MLP neurons of a small language model. Each row is named by its layer, matrix (gate and up: input weights) and neuron, and shows model dimensions 48-175. Each number is 500 + 40 x the weight over its row's rms, rounded and kept within 0 to 999. Numbers have three digits each. A neuron's up and down rows have the sign that makes its largest values positive.
After each neuron's rows, "fires in" lists the words (lower case) most often at its 100 highest values on Wikipedia text that the model never trained on.

L5.gate151:497477443471543500504512461546507512493493456511494464479522473500509499454496466494485533483544445494446488554464514505484393522487522452575480542454504561438471499500498492539460402523469533510493501496470502545486479454528472540549467535450435502448538446497535427505458467524453560488534529465526521504583531491496530584406476556515529540589529532511562544572465485527475480505461
L5.up151:454586508468510519535566485531442448487469517487458559461563545545528490456507518558567457537494455482553488472451534547468586566480478546565448550468519498464510479456466603513510531506497553566509505543405497494492487453430504476528477456519503469501491461490544547436543504481466522470520511477552525473481511450473460456578505478474501532427487480578506497539512548503400507520430
fires in: "as", "not"

L6.gate466:543478517538476475459569484543501490460578471486523521537495477497427552507496490528485453505485520463494480453525557533476531526532483389526547463536457506516444492482519502489492471555601467476516458448564474470507447492520457575484487434460467443405473550528495472484460527452484527554547549466551546473517570440483456588478418492499535446509520462545531530539487528550529490483513
L6.up466:475500453535516529532498593478418528449431513485518507538485482485549541504423541506531530513482520507499580463398544413503526521506391526562517471440549424516511535555492522520466504485532494445492495521474513507428444518510483523499522380536479457523443534499517506557564561541529509491501538494492504451517514570458465466449451436516511547524545480541474540460452515455530490521562
fires in: "and", "focused", "together", "brought", "took", "including"

L7.gate645:414525506490526475464515558495516551481479615490521471563402512481506438491502530495524473520444473492488530558575435537554454517488579546529476449546491533495481417571567546536460552492483478452480495484463540391439526490548474487530539519494490501503501542559507473524530535491454415504490533461467492499528549541503519519458506466515465524534511484408500497463448463511510520476478
L7.up645:478470515536477493540500495531465430535567492452581546483503587508578471539531496488531521480505493449450523523495471512478480527518538551535455490472483532416492563552597488528535512465488443448510433441487550494524524492471547525442527486484528406538467508499500559564533465533438488558574579466500452513486533521451497498502463488439468467513463457507462559454558509481509524459460
fires in: "the", "de", "of", "la"

L4.gate688:545504518485444525492438478526500501522531462511576473474519505453531501573556468560573487486461540486546441479508377469581450509506536502548529480519525506511436453486467475488563483514544515467537504474488474487584474510544536512547519581526500518460481472500458470531548593490478511438517552497478489487496543479509476510521470506533508439532523469462525514513525555477426503538487
L4.up688:434550563521478458467476508506508474481566533553477471520507559569479552459492513518507479526543474519497505483494550517496433471480475473468373497575494460536466605564554447465488487501527560524518554418471480516430542474466429510494538426540525433497553518512481563471498417482518496455494468450464475542574584488470478495528447465396483534508563454564460544565492452498435508480477
fires in: "an", "more", "most", "either", "less", "very"

L6.gate195:598493514526593520520459581542450538539495422537526492521508514469535581457530495491545555540483487435459565446566471500560560462487472485476517539507543502399466540402514548423550494525524487450531504506468505535500449437565507541454490483434563533514509453536513555481499543528533538419509537494538513516504528525521505482528492509554405484548526465457484484508515520502475486532492
L6.up195:559523460508457495493512483528539467505445508499494559432517522532502461524476588514456502518485519529559469520520451546514482583528514564497566497502561494497462498517528544496519531454562514471449538534564502539481468421508531450465489513396554523460516514428503515577486502534434452499465538489500531514510426616570417490471487469548531547465554502481518453480494497465450459458496
fires in: "of", "in", "to"

L6.gate662:480552465422496499517533541463469538502575545469470499471486553490419505452549525461562520500481575557509502545532559460487456535502572534539447561555526539412441514512485477476507490540518505545578506571551546501449440506538507424471448469494414491541532563421529495517508487504510421544540531453533535507486528499482534560538451548510444473533554472499474494473462527415511458484469
L6.up662:560491543438476492443420524436582459483453484522505435505503472491476548516468487513507508491503458559544501456584467441452480493504543563491469458538498493465528564515491520510436497532429431410535492590542461542536410525571458488505486517534514472500495482543498420505426488558510524454504433453495434457525507483474539481471429433618465429513455475498529475493486453510477478503532
fires in: "of", "more", "and", "among", "other", "that"

L7.gate74:494547468487534472522511546477463535477414550457493443503478457575499481510531481525502533556454547464447447522560481504453457469577445517493465482510488532496439523455561520493448488523524522505561479535544501496459437539416553583541545537499540496487508497516447432441466433516513564553488550424505479477464564471506485505561479508537487548495503551441505438547435486489569474500527
L7.up74:458463489511520501487438509480507524504412511585462524427538569508498451513501538540563472536431526474481519609488522456567587573505468558516515442488506546553521504516490529491468457500513498508458506523529500579452458528505517510558499484524505473465527518441511489537530581516490426498465457445457559425446479485529500406517485507593523509506461444541548537591492432452519459503496
fires in: "that", "not"

L4.gate295:470585514454467442513537541502551460465500480503516485492465463418494474494518511493423466571465545527493519399542461528530472514400492510448521484424491594524508445467570528487500538480500531529435457490433528507469497546529508561498522486478473552402412511499515526555519526429523543542484528557505522468493520495579540506524542483517475528562437457443483450542538511527499501552537
L4.up295:528522557499535515479537463506455510458431416453505456529444504475508492515492545514447521463551432526496492518520499464494428517488447448447490446465440426493492564487559514464543409455518563447489426539451552451493470550517431509452460453484486468524494449522514498566507511506539523507542587441556486489486549511532486507491538543525495493471592423456472502568495494516486446538480
fires in: "the", "after", "both"

L3.gate441:501504535438490493422548532462486485535519469530531531507462489548552539541508451504548548474422505550552531512549438588522457520501479514479465545582516506519475465503450425531551457554528417479512446511487507477424544564557522537523460532513511456469477472492574555476545450433457492510498464511530493485426455566507515526524570534531414446560546474491529509439526536520486503455475
L3.up441:535503517441426562409521432485499516490495505512448523477376486533543472460553462543538514500407499521497503563528403503500475514461481487486512545468484515534413526568508424519522467569454457450488452488550534534383546491531529485516531518577537524527413512468488528485519505491454506500487450513503509441434447510501567564593479529506519454515471522500473499556558482492495551516514
fires in: "became", "being", "began", "become", "becomes", "been"

L3.gate350:480488457498528525487532526525517514435487438482491470482540472515463522459459489520547503484447479516448525499428503481478434541461452522461480524490529483461399549512457429509525500532519428453565477547500514554496426551451545531517537557557536463443456473533506537428457469534462446470469471505496493521466471513473479453521568499502533526474479513447483471478506451492474460566409
L3.up350:545513472529541486465471514510475533557515405494463501489534484451427517428481493487531596501471538441450462506566471564459480522540447532532505430454493528567541483528545500486473494545489481513566455602495540420502467581479496577518520535521520502524428507498493485525509442452503460495512485474436505503481458508529440468523453514480497496516524485540480497509502498525526449504481
fires in: "being", "performed", "philosophy", "began", "composer", "success"

L5.gate312:507530495441481471500517478386541486519519526487460383559515487512516588564414443491487554480454473475507516588552428496484481500528447499511523472524486500504534458427507519502496517457476546513517422464500471538458524538478579454469461501416510557468445434541506476414527518505536462491502503484534494529447449514471522451519535466503513462488507509466516506528517503488542610562499
L5.up312:484535573476453494488342484536519486463409492472464500475520574533501536518452520459486542507446474472530494465579506469552496500462513482558518440531561467464507461503440488522443465532560520542453565483526504463529443521474499576478449534487522517459515504500522525400463493448531512438477527471529466429500520560488551499520530480534452503527531517449497519523441534466535545521521
fires in: "of", "among", "many", "various", "instead"

L4.gate575:484502517519464498591571539522541483530567492485580536479540471464516572437543557416503518446473545452468523481510484511554462438504496458556425527505497511448479414476585515518435496498450526539494493523533527487460474457503485494555471576485465473503488457451602533518474569489447525467476525456530570523568476552497485561569489501518519491512575515503526469528389517451536503447486
L4.up575:544458545523427468495466503494507518496476490563460510487451487595420436508442562531463512506526466561499485475532435445463473534435491573453464481461504442513517512478486498483447570488456479521479525504538480526454460459457530502470410391508506468530586469484491501494535616500483503522540424478535535519458493494522476529498555585527533541494566482549471516522426577490489505514508
fires in: "to", "i", "into", "get", "girls", "in"

L5.gate629:546502474562508467488562478507542483550466488497472502476449527503523558560484547478467561453509467529439474558477484411401545494530452485545502607439505530505476501466522448461442558534515484465507465482611488589484543522396535438473550464526490584506484480514519530514451509483474560522482524409513489496545458506541426515535484421481511479468542466502542492488429519508459493501481
L5.up629:481446543493494502490461519455569544483572524535476438457458569459543456485530569505519548517525535514544489525533539484450498515501555468499503493480467510456489438542520431520537486523552571450506476493557404521551532481504531561506577524569597520536483485467506458459493471436495520498511431485484469489538462523492601581469468465456560507605499521470563501560540422542510480500490
fires in: "and", "among", "to", "in", "by", "right"

L6.gate330:525471518506397446530506534518461445576610581583580484497540521475447448403525490510484581474502559487542499478529541537433488559445513487551562568463397517491454418541486493478553502494514549476535519518497455559538478504449524515541525520450542564483493471452527534445545501444516496499485425495553492489474559484493525508577545536460471461451524498506531509546537571605449416458448
L6.up330:453448507491459426489488439579500508495454485531455460515531524442514546464497463540539486430500533531461514509506466464449460558499506500484496571479478459495485532529493524439584516478509467437528507454425460517511430527527525496516486533501535586433493502534519498472445495548485560499501471472503551535496485500477582509520498573473488491498520520464481505558492484619469587525514
fires in: "and"

L6.gate563:508478538495514442502515439442497487573446489506491525531547500517405507515539482461499504530517530442494479484482524579538493459427491506501511473516482525539484510517475487445413512499507487389433482491454571460550423530477526518454488495547462437501473537523545540466529466509522566520488596513473507531511473492529496505470438492522534519515492564438519561498602413560515536560452
L6.up563:544579509492570505536486508465547535541442474473589502491530556491562528461462458460480536586516462501474490507493530524486475486573463418478496509462505600512431413504530581551548560529514452542537541581526530450545541541507506491536504448523444571539486516454421493546513506509470511449526524548491572560482554548502424510549510472493489536515591506481501490448563461559505498476409
fires in: "second", "gold", "place", "while", "bronze", "medal"

L6.gate40:515552492495476424509572556517501498443506473510544501465565589536539563549505556427538468520517446417535511423504516531525523497495465513525506564481497451453444431429506515554460426529510460446517496542469517491472471524474484499511497500417543487538420497470509522445475518533521473524458510467515505489497598502501421476569493494536493478473574454513552416451516515538450549488546
L6.up40:553443521530484493487476519483467487606464521524481457479527461471481506472473522497502544446450525511463484392495492526487515528470498434527524464511500492509491502561515538447540540482557493427484519518486504496554548584564470505506522509530471490446491483481568482495480518510491512572468550486568461480503579425497552530494554439529477538533551475502450603546511554525428432545529
fires in: "and", "to"

L6.gate439:506554491414505462478468477485426537497497512470478467491457541463468468459527479519531454519471490542537550516502493483521536492446468504578412484474514524508573513486520450549515441532489438460485489501490465505482489516619500548522493467505516496503416451491538569504475450505398572446582524529498483502536507524460491549448457533511522471464513533502491492543539543471534488490529
L6.up439:522457453465509556501535502435529471429571464535546486454552529456466489503519449505492493421494482499523496502562490524496401539543511542520485446494511488519472540500482459478497506505565477443467547599523566506470524522458547536480497487549478432491617528468455474545510531441472538537494490466513548427476554441484497522530529543521539421463547525501452544498511543499542494551568
fires in: "is", "was", "as", "originally", "when", "although"

L7.gate361:510450571500536410430543486445501458460550509504541549518479458592452516529549466493496527405522532545520468457540535470464457498516516550571455570484445497431504479550506512470483489520510526581484544517526474513521431474560529502532515506531495479603420521469482450461444552485506497526425544501530458442544461514484545439498456517473457597464550531526473495504494514524497545500544
L7.up361:551473511570498486484511533444482496461560490484512578492475461498475472512536523500461503496452569435541473519509516545524513533512514512491502476501487444455511562511453426470524535506482507441495519466466594410556510486534565439423517493524525533545424551456551556515503547477459516460466494522505522433468497469505437434564531525466471571566435442484423545573490456611499494516484
fires in: "and", "china", "chinese"

L4.gate306:534571513465531561513508536509484588523426469453486490462539493471382473512490483466449475542502499502540498409536490507498468497454490468545467454513451539527463516513463468527445450476496480466428471528526505461500428468479482516540510530482501547600541530482452517444442569450516507482524449534554509523532545472480497517557537485483510493544512500540552487513468421444550568486540
L4.up306:489647517526562503495469487553471510530529440554489526447541511498528540535481499506447508425406467487534538506521496462493395407534534474477564471552498526449442541497535486520508497498506533536511478523479552473471498559531392506417504465449541492466480508514467522453523542504483515454482467451536539533545439480451455505522604475481479489510484492535544505551511473421493573510484
fires in: "after", "when", "however", "with", "tier", "royal"

L7.gate471:479521510457593541505440577522526476476558529478501457466490522501512535446497458535521531540454552544474493555619473537479444541467467497456486532422489504571542487523488459558548447526530443512534456468477534490451491589522523508574539547478495522452529470449565537410518536530470526516460452515571588451545523484512506488474481535484491494467458522502475472479483512618441475565529
L7.up471:508527500520499452600442456488564476469502582525519490474528477538512496512515542460522536418494532462502441469423503461554532438516486473555523511489442549485500524495451517532456400468459475472498524524521536533487473552503460545457527445518479484544483528465481479536450566506521434434534443466512506502519544445471489449536527484559488359510430461489462474556478521560552507542523
fires in: "is", "can", "came", "could", "was", "are"

L7.gate100:515494550501481528576535505482416492584438502558468524472433518492487498546514525575438463481497499568505495552531508509512503564524514486528498478490486534469492495441525547538444515521544498537498513504629502438491457506466427517505491520523532485479505447508464526475498542506470533531493587478542552516464466475501443528492513447419453502492507502517490466468393536431501476485503
L7.up100:516558491472468435545472507463530593431503639436507507459517506506498536504444480570495592520486460527526494521517511456535490481505540471516434435483492544477504480491500526531537501493542545463463560437523522494512481515514569485439493386576528478519556534508552455446573476476477460477487511507520494440470548494551515458550479422480515500500528551519513471501461479466521470497472
fires in: "of", "in", "for", "ambassador", "among", "on"